Part of a small language model's weights: MLP 1536 SwiGLU.
MLP neurons of a small language model. Each row is named by its layer, matrix (gate and up: input weights) and neuron, and shows model dimensions 64-191. Each number is 500 + 40 x the weight over its row's rms, rounded and kept within 0 to 999. Numbers have three digits each. A neuron's up and down rows have the sign that makes its largest values positive.
A block is one neuron, or neurons of one layer that tend to fire together. After each block is what it responds to, as a language model described it from the Wikipedia text at the highest values.

L3.gate80:459543492522500481450540574455468513534447554504513490521509445542503516559521544496439509498510478475481488493519501579556493555481569479573469492390527502531590423547435523482491487493503493483435530518549553482506557516556500525501546501465483564566548560492453475508484506518554503494484453546448539470538538537522461450479470537561461523556492480570533494557469505516537478501423
L3.up80:422486512563518524507576468470449438532542438555459521434523519490496531537537464522541496503457516509514434463478504460459445498511480495505528483575535456498429501532544442500467428473499501548492452533494432483491527504450525508474557496442507489538565478459551514552524568497495495518540550448518443569499557509496462555468507503475528519489484553524445433455478470479510446511521
L3.gate120:579521566521479511498416430493560502481458546535560412502466395507510476558467601514493497604480477486490457465495518522463489551476520476448478516469543505550503553493563468373529497494485494539475433544508488467460487498452544513491540512495485509522503500511466453506480560550520480511540544512503432460536491421562495481576437424499509546486450528544499539524462547516516502508479
L3.up120:553517432555420493533455534459535506519509548504491462550536515501524518546471558518505536594473505550477431384461448535545470448570476593476519503478465508467505540541438470504532470459452520495523373530463532546527448489460545550451497540431440521520533477486503450459451541514496545497550470506520461493581510492502453502492520472502556501520555554534471482481500569527518503500548
L3.gate840:620551584536489451424538416483445510501501507436535507510515484607449523548615516517534561581448534474426465523474538456544491571538456557534558459516565422571512483447466523525520415528526422543490429450502484493524481494514514533527448500442513514540476427464523481504590502438531561480531460562479546547448512479442428497500466499483515550512521490611475467498516495479519488452504
L3.up840:522549540487431583549548516493524543521512495585482572517562466542478490485505510498571489493554545459514514505470501473480487530643462448501439582566485488510540472475481550484520422482481494567424431487505554528545477612566510492533465502490491451454439444486541481456510476480503514554429478475550515528585496494420497392509475510493509518434520474531483485533540547492460503443463
L3.gate1220:535554506561523497501440499507505506586526479458461483532563475460560522552519505508446573528500565510546483491568494467564499517408490442492529571512509559417541500525483477563519419422503559490477474526512583485505465424445534500486508518491429509485542452521496467447485483567433516513538467488509547561587499524546464533457418476491546539431482462556521536498476520536503516511464
L3.up1220:564429532576469498478559457472531577454579531553562530509566531495471484534468532427460513578518444541442443520489501530481561466511516501543553492566541522561470535516512498478495486547427519504516510485498512479483486498577436428502522538416503534480487524502434491503453486545522493499497516519554467521474484497482467464472516457458558444472476584613509501480520500555547523476507
Responds to: Connectors joining two paired items or range endpoints, like and after between X, to or dashes in year spans (1913–1917).

L7.gate221:457508497510482510636544485523501527495519523561528580629493515532434439480459547493434537492544486553468474485586568476508536560456589547497502478549510499532467510434484550474586462510459521540460428521442469478486574527530497509508504481446450484456520469568569483481503485459500451461550460532493505440452574533523461587496545454471436544457472542496533528555488518482522457546518
L7.up221:550564567470535469522505477433531551519516525468455560533422548485449519459471521448522544517546477518476461518487505496562478523535530481505479503547471525462536496538509458562500511515431551535471551482487419394481522436520512527465546472529519540557531473509483515537618550503475555498490485514419456567497501497523475489499510489557508503487528482489433386477530506474529430494471
L7.gate1317:571514463530485543521513526544576546547638507551435489547478471532520483516493551539549549518515544465503430413541514474544544466489476495498481432491517416478495514467525519497557489522480481489468459463466529544492497523462458498496498449408490509539432509419528440484484501451501593546531461500560465557508458471495509501449519492526491502589493514532518498527572458546446474543494
L7.up1317:488512492528536497536447498551485473490422486561573525506550496532522549474456508522482528467535516574487522465531447438461532526540547528378525475511431520491521519488526443514474525504569433532532503467470493459516493523575497450518525556537456517468547473479560494545506517476500545501511491570522565538504480499448545521559463474498511546473482475458547487467435487508455526451408
Responds to: The word "to" right after a verb or participle, strongest in "considered/revealed/turned out to be", also modals like would, may, did.

L5.gate100:516537510463431486507531512487513488493606504478559542539529495522491527521570616565532560550480535553508524471530531542483511497488494534505465453544503448579515553486481549568515510490531509548490497520563486439507494498505500490513526505538548547513490550496488476420471530503510586583493471474459475493564561455546453502512448522464474513557484507498511460553469561495482581479436
L5.up100:535489573487434521481476498431482562550453529453514485579472454496552481572507503494512541506521493477507502451502556583466499560455522531477439457465480493553484510480496439531452433473471458584472480525521478592491494487451542550554474516542508500433522517514485376513514517583524496507460508536434474590481534487399492449494459555494432484497495502522449398468486494473473476510496
L5.gate548:511558574509407424472485492435444537517535491506553475535518511612460510523545544464497540474501499551447434617557443465513451515534561462481476508523587491547490424518472616494477481445461484526528491465512487404491490502442504458520506528489490490483513464447491571488522478514554531465478504458501501524501502464573475450518491445548494487529453453526498535498505406501493512482458
L5.up548:540513502487486557516519459601565486521545425541443471488545499549556541456455534537457521523521458451478414519416418496486480487552456502514495549557476479480536502578477529586457508495518479521481482467486538526569525560465516482465492494544533402524522517504455491501459533533421500472467473548433506545439498481435479536422439518507484498469432495500546433478442549537452423542533
L5.gate624:518528564547455450506475514489451461452477474515574505587451551544514477514521501556462523473525516510515447521477484519501540425569569472507420439500540465516462500543461527526563470601525452532537461496486514549561539539509484440544485496437522444548528509469517477502556508546518480573472529541486492540497513548458466491559518528437419485453513515523486480492513529585414490536495
L5.up624:524487459558556505513515478449502525570487550468480518483529538529466460491592439579472512437476456565479516459449511488499483498501454507451533476474544442435471562498510457510424455495449556546490450496469457525480435420440504544519441527538479536505523507469551455505427538543516568517457467489495412557559513472581514480469522461491481561587475523538520451491478506470545466452466
L5.gate766:537531520491475471474548523461454563524487529542539534491453384579558553507547522512455580477522511499532490529500500475475582490536511482481471482526525423464484587478410494527528441506494491536477559460507518541519504502527527455534529505398545435526442541517536502520518515512508546482446484476471481470486565540484431499517542523513532514491410423613499421505473459515473501521451
L5.up766:484531533444487540507517515487474511538495499562487490523443490543430453488596535503466553457509526492546446444500522518482452524523433499483521384556459502488520442441470467510524574499492471556500494481512582528486465514498554486528492462523524514476466581488474432459395558533592471535485496536497512496479536509490462507422466493481434519499466439511593444475438483544494543504492
L5.gate1052:547498515490456452521489523433462550556578474533587514516457441518564485539503476536466540558500538472468560507496504457546475539434474548564458500517492420512489501475479568531453515514497468478604480456475504536500488492444526453482452536559545474496459459494548487530585497542571493550453473530437548475478502533564495434472522531479401491550505471504584548515456526587510540446433
L5.up1052:503558491431456512549445467471553498475529523468544481510503439518522516435533544480518572503527491493503485497472558547483388525539485503452541498530507493481439578517578417535514529463471492558494468478474481532513436466438554530545483495550458494479457577564549393445431515569480538468540573437511468489514520480531481498482506455536481500554477537535504490588458439518548505576444
L5.gate1113:546512530555516487442444495533447525474536547463443563526529504540547570518497558432541485523527486496496529558542447476507505567514513518524529519533526444479460541461432519478479583522399453503469488532571556446519524486509606440481458500517489491536497438490546482502454528467612487526481505516525410485482585530483475447511460502506474452500486528533484481489512475536558473497469
L5.up1113:537479502430490383489526447452397559523463498477546506522541487575523482477489534497490534610500506465506475546496560555516484474581465467513490490523457463444543493541566556554527496480434555540504480481493459518555428552542436450500556557536523503456518535498562549443605407549525479452523513445477506507531462482471519467550500485493516531482463536492494470440512497495521457516485
L5.gate1243:550480487547505472459495395524460545529483483489492512507542478483517498445535528497482445482523457490583499588521500538491486445487475498455427474517516516508460538513495549512514468512498447548506413501506462567558420514428478541544483458519533480497407513549560454465444536515516406485543430497493425567556565608508512487501533536432463598497429483477507518566473484524473509491462
L5.up1243:501487486513436487485555486449504535469534475538535507477481498568530510531461495552500556520521480422445460526498393524410530473531580551426447508507503422481430606591504505514503495532500467495529491490518516544537458571505576496529507455463532538541506515487521489518474438532502475427487456443514472491511468428451585514439540477502545441475474509571529484433503404478522517533475
L5.gate1476:562542574579504442413467523462418478516510373489620486542501511541500500531494520504513517486491569500502497554495564480498522508478455478520516465538546421451477499494531505498513503477457513421611457493499498547524475478470535446543500511472503621526489491497485495506519517588521505457527503506471479506540495512521407533516486533470444499482481463462476458472534512478417472478480
L5.up1476:434537596389519552583564396471480514477535495479513453446546404513490494476530438500490561517496447496524561536512512544490457438474503518532516447481483487545473541523543556477502413512520518526494430475493517566505480497525470494526548444489515409595496512579523463531502508466512504438478414482520461502565451557424468489490467501519513405530467523547527502536520492495502491536508
Responds to: The token right after a full personal name ends, such as of, from, in, a comma or a table bar, e.g. "Eric Kohn of IndieWire", "Madeeha Gauhar, actress".

L5.gate153:564548550507484500444492526506468480470491502513511458513476493510471505495501529495510506413493572462574504541478500560481510427521451515583476438504547491530507546544522515553470481499455558552493492414456522462518522479492440542542437489525477547558491446453502564474578461527514476518524492456503648522534569471558405506508556528458489481543473546482534453476532471469513536576493
L5.up153:507478463520537532502512464443485594505437471509519478515461573457450589571425473494471498517450475536507446450500483486474488477513498495521532478509493555494491547545519514545468494451474482490532510514517445488440492472495503530511553517499528457532481451509393484485472502511433580498514593497454496513554502538533429459491495423551484454473473479480484412547567464549504503527496
L5.gate720:533489484520458572465527502498534481555519518515505525548488487486505520481474520506470592582492595499476428510552501505496522454542495520448425482526552487481453532452520437571563493482348512467448451430541513468522461456547440487540572594538459496435487472518535560517455526511524514469514407460511458568512502491459510488447497539534423511489461466528524465442500569571425477468407
L5.up720:521460512501544539383531486486535514428503506439523520532415567507436447515536521504537469485532490466528519528430426468512428484445532503467478514566509545486518536459523490498514502553507440476498459546605502504492473500482478482531550494509515496486544493537520479465541553532532508447605557534493427505479500504503592489551521522523511446514502658490545486524493477400573520553516
L5.gate732:588542447531500507491589499574493528538545568554528513518475523579561453510502505499478555512522521539444453531491485539527513564469528490421446518492502503476498522574493450496550487562497522606533448446472520481505527490492472480479505548485411509531514559485529489414511505506606449494477500481516544520511506515550521423466460507540433561512471560476455506429561521517505504455486
L5.up732:473453502532498505448527541461508512523501472452551496532474473489503447456570490484527594531470464469484469529565546505558476517445497513434485516498537517431496503597488460439583524549540504515467501530532505468507434440520551514521445494545533457495468484542512461493448493521555467442458428475494519581503450514485566459504468508527436465409535525435467493522491518514519528535510
L5.gate813:550521481567524510507535516481487529476488504464532565464485442563472549535480519557478477500485448500545462527511516535510528466487523463498459518486580448509499481453540494547497431513491578494511488518433440487544533556472527484519500566453402497581467490565524433536506595564476546415521485479480467495504545403520471499548455512510458523502533537523466448534503467556464457515484
L5.up813:548545471581515504498432532525470513568527479498515502490528411419527552438510581578475540512503489480483520544470503425489480456549563488490493496479504421464495527524528504493515526497485459439471406470548509513532506493508522537497533430479497517434452463500487471581487619481522549466506524464536519569537558403569485445572476494501438574472538544525502529533523464548482493551458
L5.gate901:578575502522454477473481522473425572511527511556567504438524516526590494468475534502498560496512474505507568529493498488481516538518406530512504429479534474569473533487471496493519490453491430522494481550528575553477440512484579442493545530469555487568507503473495504488504493563466459520552512535408545498539498489481500450429479522421485576523442471476554511468547494519531505550480
L5.up901:453457434468521525489450564537556435519530575450493447494489477456461522542468478447497476476463455520485477526447420534503528445521503523441510523506459520482545506429515488510452486554515511471442574557633516510534579534471499541496488501548498466498443450498480435462510573484524497541517476461550523478545456491452456558491536467463504534537519559504389460562496563514516518427459
L5.gate1044:516515514548514501527404477484541515509520543531461464497537457520382476515512426518485510508527552572463448558486522507518495484582491520455500487507437486536517430428475508475448552452526480496508502602547500531440573508580566492523487492510424531453498479532482582498556503482456462531465529556543490538471533499486490527439537511454521514457480455477495566475501519462422472499448
L5.up1044:524472461480536484513540428560540524517489477592564455506542485483443480509510481511558427451558467489474425490466466553482450466598509536498454489536491464530480464458500479511450531536505530511408483552570438478461555482515479489521499467511448541475555528454493533508464536406349491565531478494595519552531448543474472513421529535443537500455490456484497483520472486463472458559514
L5.gate1387:472514522476481575499520469454433454568441531565582542484475558511408556484437506541469429490488462551494434493523530504528493494500530487410503537464467498497488488508538513545514516443474544534503473535507516476441490506524518487500559543588412495458533524548500408468514546491508514445580545476522488535523542487567479515512454493489400521541536508523463432445395464478515454438498
L5.up1387:527520524449528482389496511420489531461507451526546489552466487537507452500517566438544547479521513563477473526469454520556458435497515605496522446458515535476442538470459458539568578528461479495483556559515479457526526478498453558526518519479497474493546492456536526504529513527514457539521475487477563473505535526470536455469575504538460528440484581457514517465426495490516420542547
L5.gate1426:516569485469578493511461523455482472538456492516520489600474517554529513476452566530468530485508546484543464508542431526564499543468541505457435474520533428483540516512509516529470501508467488455505534479543487491441494562601489515512533555507472550563449493480494493525538448536475463517467507530546496539495527523497457486458478486552518506476517526565480489380478496518478503513475
L5.up1426:484490418539408518498468474502456532482451448472531581547405464461447482520425527504556530465519463501489492430562433555507459560437530572513515458492450464511496582492523446478522520464519463504447541482481419437498504472521515398538511501506497510552543431431466453471541469462444498486554560541560465488440459493453540578532512489490473435538571516546497497479546512548499498462517
Responds to: Modals and infinitive to just before an expected verb (would, may, will, estimated to be), plus table pipes after Votes or Lost preceding %.

L7.gate1081:487520478496450488568522429429467519515567538490480516527465443545500569576465462520475530509423469424529507511471508493530460515498467456467524517465462507549461425529508570531446461541500488462523538494448488477559455488439451451521478550527508397511517483503496441470494566455462535573506471438472481526491508521573523477544523510459510435519510535476520477503478489550424451532575
L7.up1081:503509553512470480523443465445531526569489450502464520545510457530516531519501448522506476612524505531455547523500488429547486484447477479500572497513521432521567501510392506504471505525445504511545505473490452481516554463489444489598394498495558497531556548510537453493470534481461543539499547491513417457510512522533595497487471510548469525517438545515476437535500516549469507443546
L7.gate1125:507522534545488514429496501405516516473483478455504519578512465559514601511496517491571539524526512460464535595440558455517555475416518537520483545555478476559523506486576560572563452507490532480518485474503574576539492541517489518518541502505473524501495494519482501582446599528530468592411566510449406537494481430511512515514482509514500548510536453526496496472434535530507525501562
L7.up1125:508503502487474449478486470417472523504518468488510563521562453511415486546543589509500561575535502444460455500483502478568549544479471554485447502537478458491568507475491494490557518480490504521512485489466508476555476477507519491515425516470505478531517507408515471552446515566480562522490437454425553556557533542522549507424479491576493560439420515487461498509498461554482431480575
Responds to: Fires on of, from or in right after a reviewer's name, before the outlet, in reception sections (Eric Kohn of IndieWire); weaker on commas after named entities and word-final pieces (headquarter-ed, Scrib-ner).